MLP neurons of a small language model. Each row is named by its layer, matrix (up: input weights) and neuron, and shows model dimensions 208-335. Each number is 500 + 50 x the weight over its row's rms, rounded and kept within 0 to 999. Numbers have three digits each.
Before each neuron's rows, "fires on" lists the tokens most often at its 100 highest values on Wikipedia text that the model never trained on.

fires on: "\"", ".\"", "\","
L3.up1674:531410465423507478498479461514524538520569458490523525466503478500516552459456453498479516590477399621607510535485533503539583490574468453471511472572504479566549483399544472481528549491462427539501430515446559480538515499464454489497515413489414571489568533540465513470612454564409556517517500506583418410439424549371487499524474521412431497511476543534543448556541449465486517486522

fires on: "{", "_{", "(", "^{", " (\"", " (#"
L3.up1632:428545487505441478558498534533467490453489458553514525539507448465575535544509485475491403509525459413521491460531448583494468477573632459545379502416525543457473378530567397511458495450592485497494466622478517477484490599347537490544554414402462515435542497535456565484513576496564512535525474386462659577482482478509479515531545488504477504529516502514506473505573452431455547504501

fires on: "m", "S", " m", "f", "t"
L3.up400:626529477528413425397470462567485381482543502520535493522518535545494495514593387514509513552487538624523534513467619442437474482452566498432578526459421483593531503514514559398409502586409577510447534459459485502559517488530529506557454498490425487584489410475565456489481526487541587295549446502592531461596472515574650439502469539560480548417503563466485470560507467609562467575508

fires on: " |", " of", " to"
L12.up1729:473527458446502482511547557456540555502448512483505471464476498567478519585540525540521538495468569498462485472607557507483469516494487429538504551583535445548596580519549562577538495436483533549518414536464392534480494575403545575594522521551557518564491577541478501505565576567537462400415431548467511468502533457487522556477529404512465572433498548514516551580466542515500495436504

fires on: ".", ","
L12.up193:570574462567467516450548423464530486585605534505447486507504571502483521482517516571532491511491566478458518600590576527490561503448553471509481496529482483505341502487494379522495519460473451434495480522429476514563474457556466554501481497500576450487450508559455540535463474514502487459533467480496430532529526544466478485460496483529541522440458555429523534471435419577477532437451

fires on: " |", ".", ","
L12.up312:540415501503512581542416484576490516420442412496523475468555549480518469518520525397406546433454573556496504454381554495516400419568440432477497569408544463552417469391430482561512511457552480507469440422491502613456637526423517494359495503471516502445607536531550460436492450478553513436498471473452489532527448506420531469493543517531488437484448564445525389474558488615452532471412

fires on: "(", " [", "_{\\", " (\""
L3.up123:456579493573488528513511493527481486524449444571509599528527402558622512548512471449502467528585477428489434512605494569471548494584548480606436466471486512501478512469534448475543489545496487550439504556462515453416514460433473460489605546505429502476448495442485550481435555464505404600538515362512563469447568572474479586450509477492571522537499531566538564452483476387515581460575

fires on: " (", " \"", "-"
L12.up107:496604652492518438529562561429569529525559429439536445471459539493500490533560467450583464477447494517417572478490459507449472529422544423494559580522379501495474497465474444504409529580428498497491494478499530440486503481449518609572542504489545513443431521517586610549599504548535428514532453460445525500486461465545498558555626564495525534562482509511409518545506522470434548578569

fires on: " |", "\"", ".", "|", "\n", " Title"
L12.up489:487419483407532427507567510539417403398456532543538563503550503521512478480481465450496423519449475451467553468508433652494473620454419513456567475554483516456530477512500516553453540437461565482527559536425523460499514543537510459481572529600471560509464462433492466472440502560397467523519531615465513579568543475510495529492529420520519609462504521561535480536443474540564531526524

fires on: " of", " for", "ing", "The", " to"
L12.up463:571542562426511535512461494501444498461481441477474508553528516392528505532572505417407571532439438530517509452535419483570470494437519531545503571531521474512552579528580455453537451510542606547575552470458506484454476399514436610454508508593521519569500502427528515415531565427502416515473401513429493467430458466522532486448508495596440523417435489621464470463520494478441453504507

fires on: " Women", " women", " st", " Ann", " Christ", " |"
L3.up2:431516438606611508495429468438445429524570473540462463431528558475545495547528521455487508481471619502502414469473569467515528546466471494472473528456479556571566585427492491479499479403510461529440442533479468484460449516519480569502512518506500450519435593475493497561446477530468444512536512554468493513474510509558466442512466507441545436541451489504448538491455510555459428452426

fires on: "\",", ".\"", ",\"", "),", " which"
L3.up539:463463597449489501504391474650517446552460452451505494553589482515561522546487472481460380490529500485503523450434525554520538467564475497479548447440522506596518496425575537540532527506519439509527436492562570507477664432491406534502468477531456527609493554486607461501508471496455512589451470524483496543430466567485664505526468500462381488497446512608538461516468405524579447436462

fires on: "\"", "$", "\n", " (\"", "or", "_\\"
L3.up221:464434580442444517446517488493520516592525451528451495546557560524550518445487433499515467552494499524548442463497479521504522452566589482532484523530588526417498466468530559496525514550470479473495403508493574506475512487485541508592503422503473544535503552406490542487508516523504557574531559517530523422504467508539476524582576414493418440484448490560495499432510509405475541587498

fires on: " |", " all", "|", " to"
L12.up608:530468468489581442494531405506473502581508545528476471463447558473567486503477483613427507552504502421470476494553544459506476552521435552541441596623549455413444478459497471551477494520510558548508559540512433513484423491450484555485479487428499548419538453374424559453521575425467491576485487464477514512543545531510466480499485533507550496569542544564405539485488408549506577377557

fires on: ",", "re", " trans"
L3.up1999:463559435508444533441567432376517445538528488464585508342543536503666579441513475470505415504490554508517486480508466520483557551488490432519474461522453435537513607360475416524546497414515521463462499511580440471517486506555507474498521522497459468482472525498520553549442480560499568538476528469410525444617515474548548451501421484548514539512590485486519506591464478508469512475540

fires on: " |", " (", "–"
L12.up2005:470521443500485518506493509526465513574488477516548535602486431450468494452516532433534438565452468562538503425529477526548487453480495420520489514499512534448485524500469524503552464534508518578533498396529421476472506506492555513443486480518503485541479439546517479517499555527495510528548445473478511521524454459450481572495497502562436602421476451512487448499511517487399475465484

fires on: " |", ":", "|", ";"
L12.up1420:501504475438471394514583464584437466455574515532459437464534470511505448539437459493541514580550542513514370428437514497522499548592493597534520545524460537465502467489553438542514579486569536486520478527485515487594560578507508441527515533573408522517466471466564439452660500487524524444508419590512495447528552433491447457576462459450502549513520557497497539469397446515460512528552

fires on: "–", "{", "_", " $", "}{"
L12.up1188:502466476494443515464558544535377481521457469573580475499469492573640467410459460431530551462501472504571554444504508547551471510552533542476516539557430440437496521540530533444552648523507442490453419425493457484465588476520449490384495436429504550532522500483557563538508560563474599540500405514566509588541521561543581506516536488500504644513493500478459503477518481471574515432432

fires on: ",", " |", " and", " ("
L12.up1671:420501506466489485520491520561533439433501540522467401462492473510494406554534488619418567492450509509437565480553491497479453539480491495507455575531441534481478575481458483513493449454436537603457518476502517441498487595443605550434587503564493496545544525461520452460569468569498530503413427538510574463487530383548529553488558468449516527448599447480502502464486450571554502483462

fires on: "+", "^{", " †", " native", " *", " "
L3.up1786:464461563477525468504487515456531468533523517576487488487557368514505556497439386406513554491548524550529508499532482567489492510512547481458497486523486470413526468492457552527393571526472540426568489514468540551511537577431468423575534468498460547441576459552520453565415538513423549495494593513563418540508471523371561507472532520522471486496489577516447498454516558531472511473480

fires on: " to", " of", " around"
L12.up966:514493508409591491544521431526482482437474483452553486518432586447554532455586507479465530537542515577503529409561394552548426492555525533493572493423556512482496498524602524438463580440429475454472522387550509500469466501493553468508482476554559489545526547552427512545499534488564481561539573514595536474454514503517509520476542445476497468420487523575380527527445546427336471503544

fires on: " |", ".", ";", "-", " —"
L12.up448:474527557460536500591634526456569453397502517424500497514612550471612526545402468481432562393448518593433477420523522447361492553496467420504436570494419468530515468468521474440444542445511456472571528524401454446467531401468528521487590487519474386478464591468457500472690486505530487437388512531497458480525533379498466422545548476534577489478492504517535480516425451465530479462510

fires on: ")", "\"", ".", ","
L12.up544:519471529554514497580508503517529495519462533563480472551582464487397570516441478480406451485466494566470469434500518566498495526502524503498404466486514427548584472466597548420498525512487475597454485460446534394506534457473529460503585434444507559565440501395505481554747543433479537481470504500556423446488445576513508484536416518460463488428397522537471543484455385429530543443435

fires on: "(", " [", "_", "_{", " 1990", " Tur"
L3.up1435:473491529572527494428530601522483527453476494521489517520455549485516568447460487519535458501553534478488448504537463552539452465510523402496477464431482502376621446604642462469490530577518459472418512510419571501411517480483501527467529533397479479495556481516498479498494534580448471550540450532427467560455486469491597459458434462467470544453526522487573510452534518405458535517488

fires on: " ("
L12.up767:472538560489509479561506554529586457442484488469556560448536527440498580525517410543467401527499393506501501498475505474344414425458432417632525413533461515328470507495473505503541460519536506490527543549433460521484491453526520583488469468492530478473513510497535537581541523443563500459453424552529544497455428466555513532585512469522524567469503468532508496488514561541539479596455

fires on: " also", " not", " still"
L3.up604:460534474479534491418591499553553524598516498422543452469518489447471513493477585432473461502534453542514538548511397471470532497539397519524526456516420529591510646389542447554420507532490488491518495474538549384489565435519510528488472484457526485484574480564571519459519390422509484356477406522497512554577479588604489438605480492498509504438363429632430581538457485508459517592414

fires on: " and", ",", " the", " in", "=="
L12.up1388:488497541521528562496632508506526440464552522498516406569549484419420450576514446485390510495528480530513412582427633406434518493598505474549503498453559454484493494534463463463559520523560537469544452516467525556529553528555429458376433489528485587457571504500496501458479413422536445503473495498439506513489515478449573482565522494506504485456471519386563445454525541545490494506417

fires on: " also"
L3.up1233:537554481507500413586528365449518549513572532500526426526574437486472453549528492416507477534617533551533509568534405469523506427444498583550573418525563463484618619463551509565493519568546492497439507492485535533509491594442514421510516499517467559582518524512530528520549490472443413486343416487490521369523397547495466549475446560533497572479489536605464477495523554395483454591499

fires on: "m", "g", " m", " bl", "f", "c"
L3.up1221:456459545538526426474575445594429521521399504534540391450463497478546435607526383447402499468461468501451454522426456496499547455437527500541460381426479531451613515494525512407485477475603555517463465459414463444490475499471485477588464491530546433516465466528439488533468558513560535366469570465540538524508511519569592503447532500589472420507501608499537514438520494482483427572470

fires on: ",", " and", " ("
L12.up1286:451461467521452537563465586513490575477450557541558535521492499544590419528489443583522552475514441548567436533499537467406537421477488468600516426533384523508523542555557403585538541511522454416450447438491570661588557508438523605451531391527526527518544478479520467473498458471475514438480430526481544459507503509441526446494525486517494621444527534541424477536474540580460491440413

fires on: " |", ",", "."
L12.up1134:479469508563537486536529465448549493445512507443472451395600487467541459481530575490509421464502505538488433564464592529509509461482511498637518522454418548486525564457465347517535461411535561500465528561408476581497496463530553519483450435524503475522448496521478477478445500577509405456548504517473508457503526576543535526399505556488484502508527498603508535551536401548457413512458

fires on: " and", ",", "-", "|", "\n", " |"
L12.up1044:464483452448447559456479571528469533418587488523484483502532526448555593374500433487503466519507531496460388517536527524482453428530448391484445517497467472516550528571511530530525563481509529505500544559532595518516603590528469528550498521460508446586443551518443512557513550586498456515566490505537389425636479505509528451476379488503533664518464575509512571593477533518497428499467

fires on: " all", " All", " most"
L12.up525:427504515550501482407596402538495548453525627526573456517503577483474510471580413638513493426508470507565489462492518529524499492554552541486469497453498391391453426418551446523532554495431493523455580473478473537582503480489471556443524501485575587488419539467519446500534553558538488523494547448512473441455496598517572479558474524506537472435516548576423514429490424602476564466498

fires on: " States", ".", " California", " Kingdom", " US"
L3.up714:601549500498456486426504511504452409560487491492481414650446568595388506561473358571574465448503446496463617614540557524458454567461598486547481522514509576440405373536481543493449483547466551468518489566432510502547392489438511481499440464528389485490552495519373520466526429485467469416577511437502532460485524453526467422486507432520565532529539571505542460476493542556492465559470

fires on: " |", "born", ":"
L12.up1282:493463400487468564535492514527465565423536472486555470502418484533485439507458482542390567479505523623546557566596484500433492461441505424545527523520505510527546489494393524498568512429468486562515455461504457425459534570535465575526522443509500507495500493568481497490584540502409561493433484543563492489508519462440491487458543547510477552385449439574514506451543509543455472421451

fires on: "{", " [", "^{"
L3.up191:441465496529470602472576486521513486499508509573494465501498429549521543561468571414500505444560424510531420498522470551517410506516553531538452440508524469442484445547522539525437578531586553559444496548466517513462530460443509465439508460522456530515468453466480486543487559572508491485548541424406548541521557538451512482476567538527577524477426586440535438446507492451476468489563

fires on: ",", " |", " and", " a", " (", " \""
L12.up190:410557386425523495430482506458483568560564555442528503527441426561503533492547428476484584500456478564500515506590443495439476503535503526557500578447486467518484490505479496422539574567492545446545461414461453497533536505446523464485488406507518523569442487531452446531550466488569514561488532537495565518508441435505471504407562591583411566424543454465466555546505490441493478450512

fires on: " is", " are", " also", " be"
L12.up685:520502559469532487522535460534444440597501556498487451502459531494381551532528477493500527537448493588507512539408512483508490507505501548404546465567488461562570474433456500551530492505537549507461553543460439429521567433475572344563452460473520474485452592551580540432498467429462515485515420483527446465533440492435421566502545564519584558454476479509451492539512546486520474507545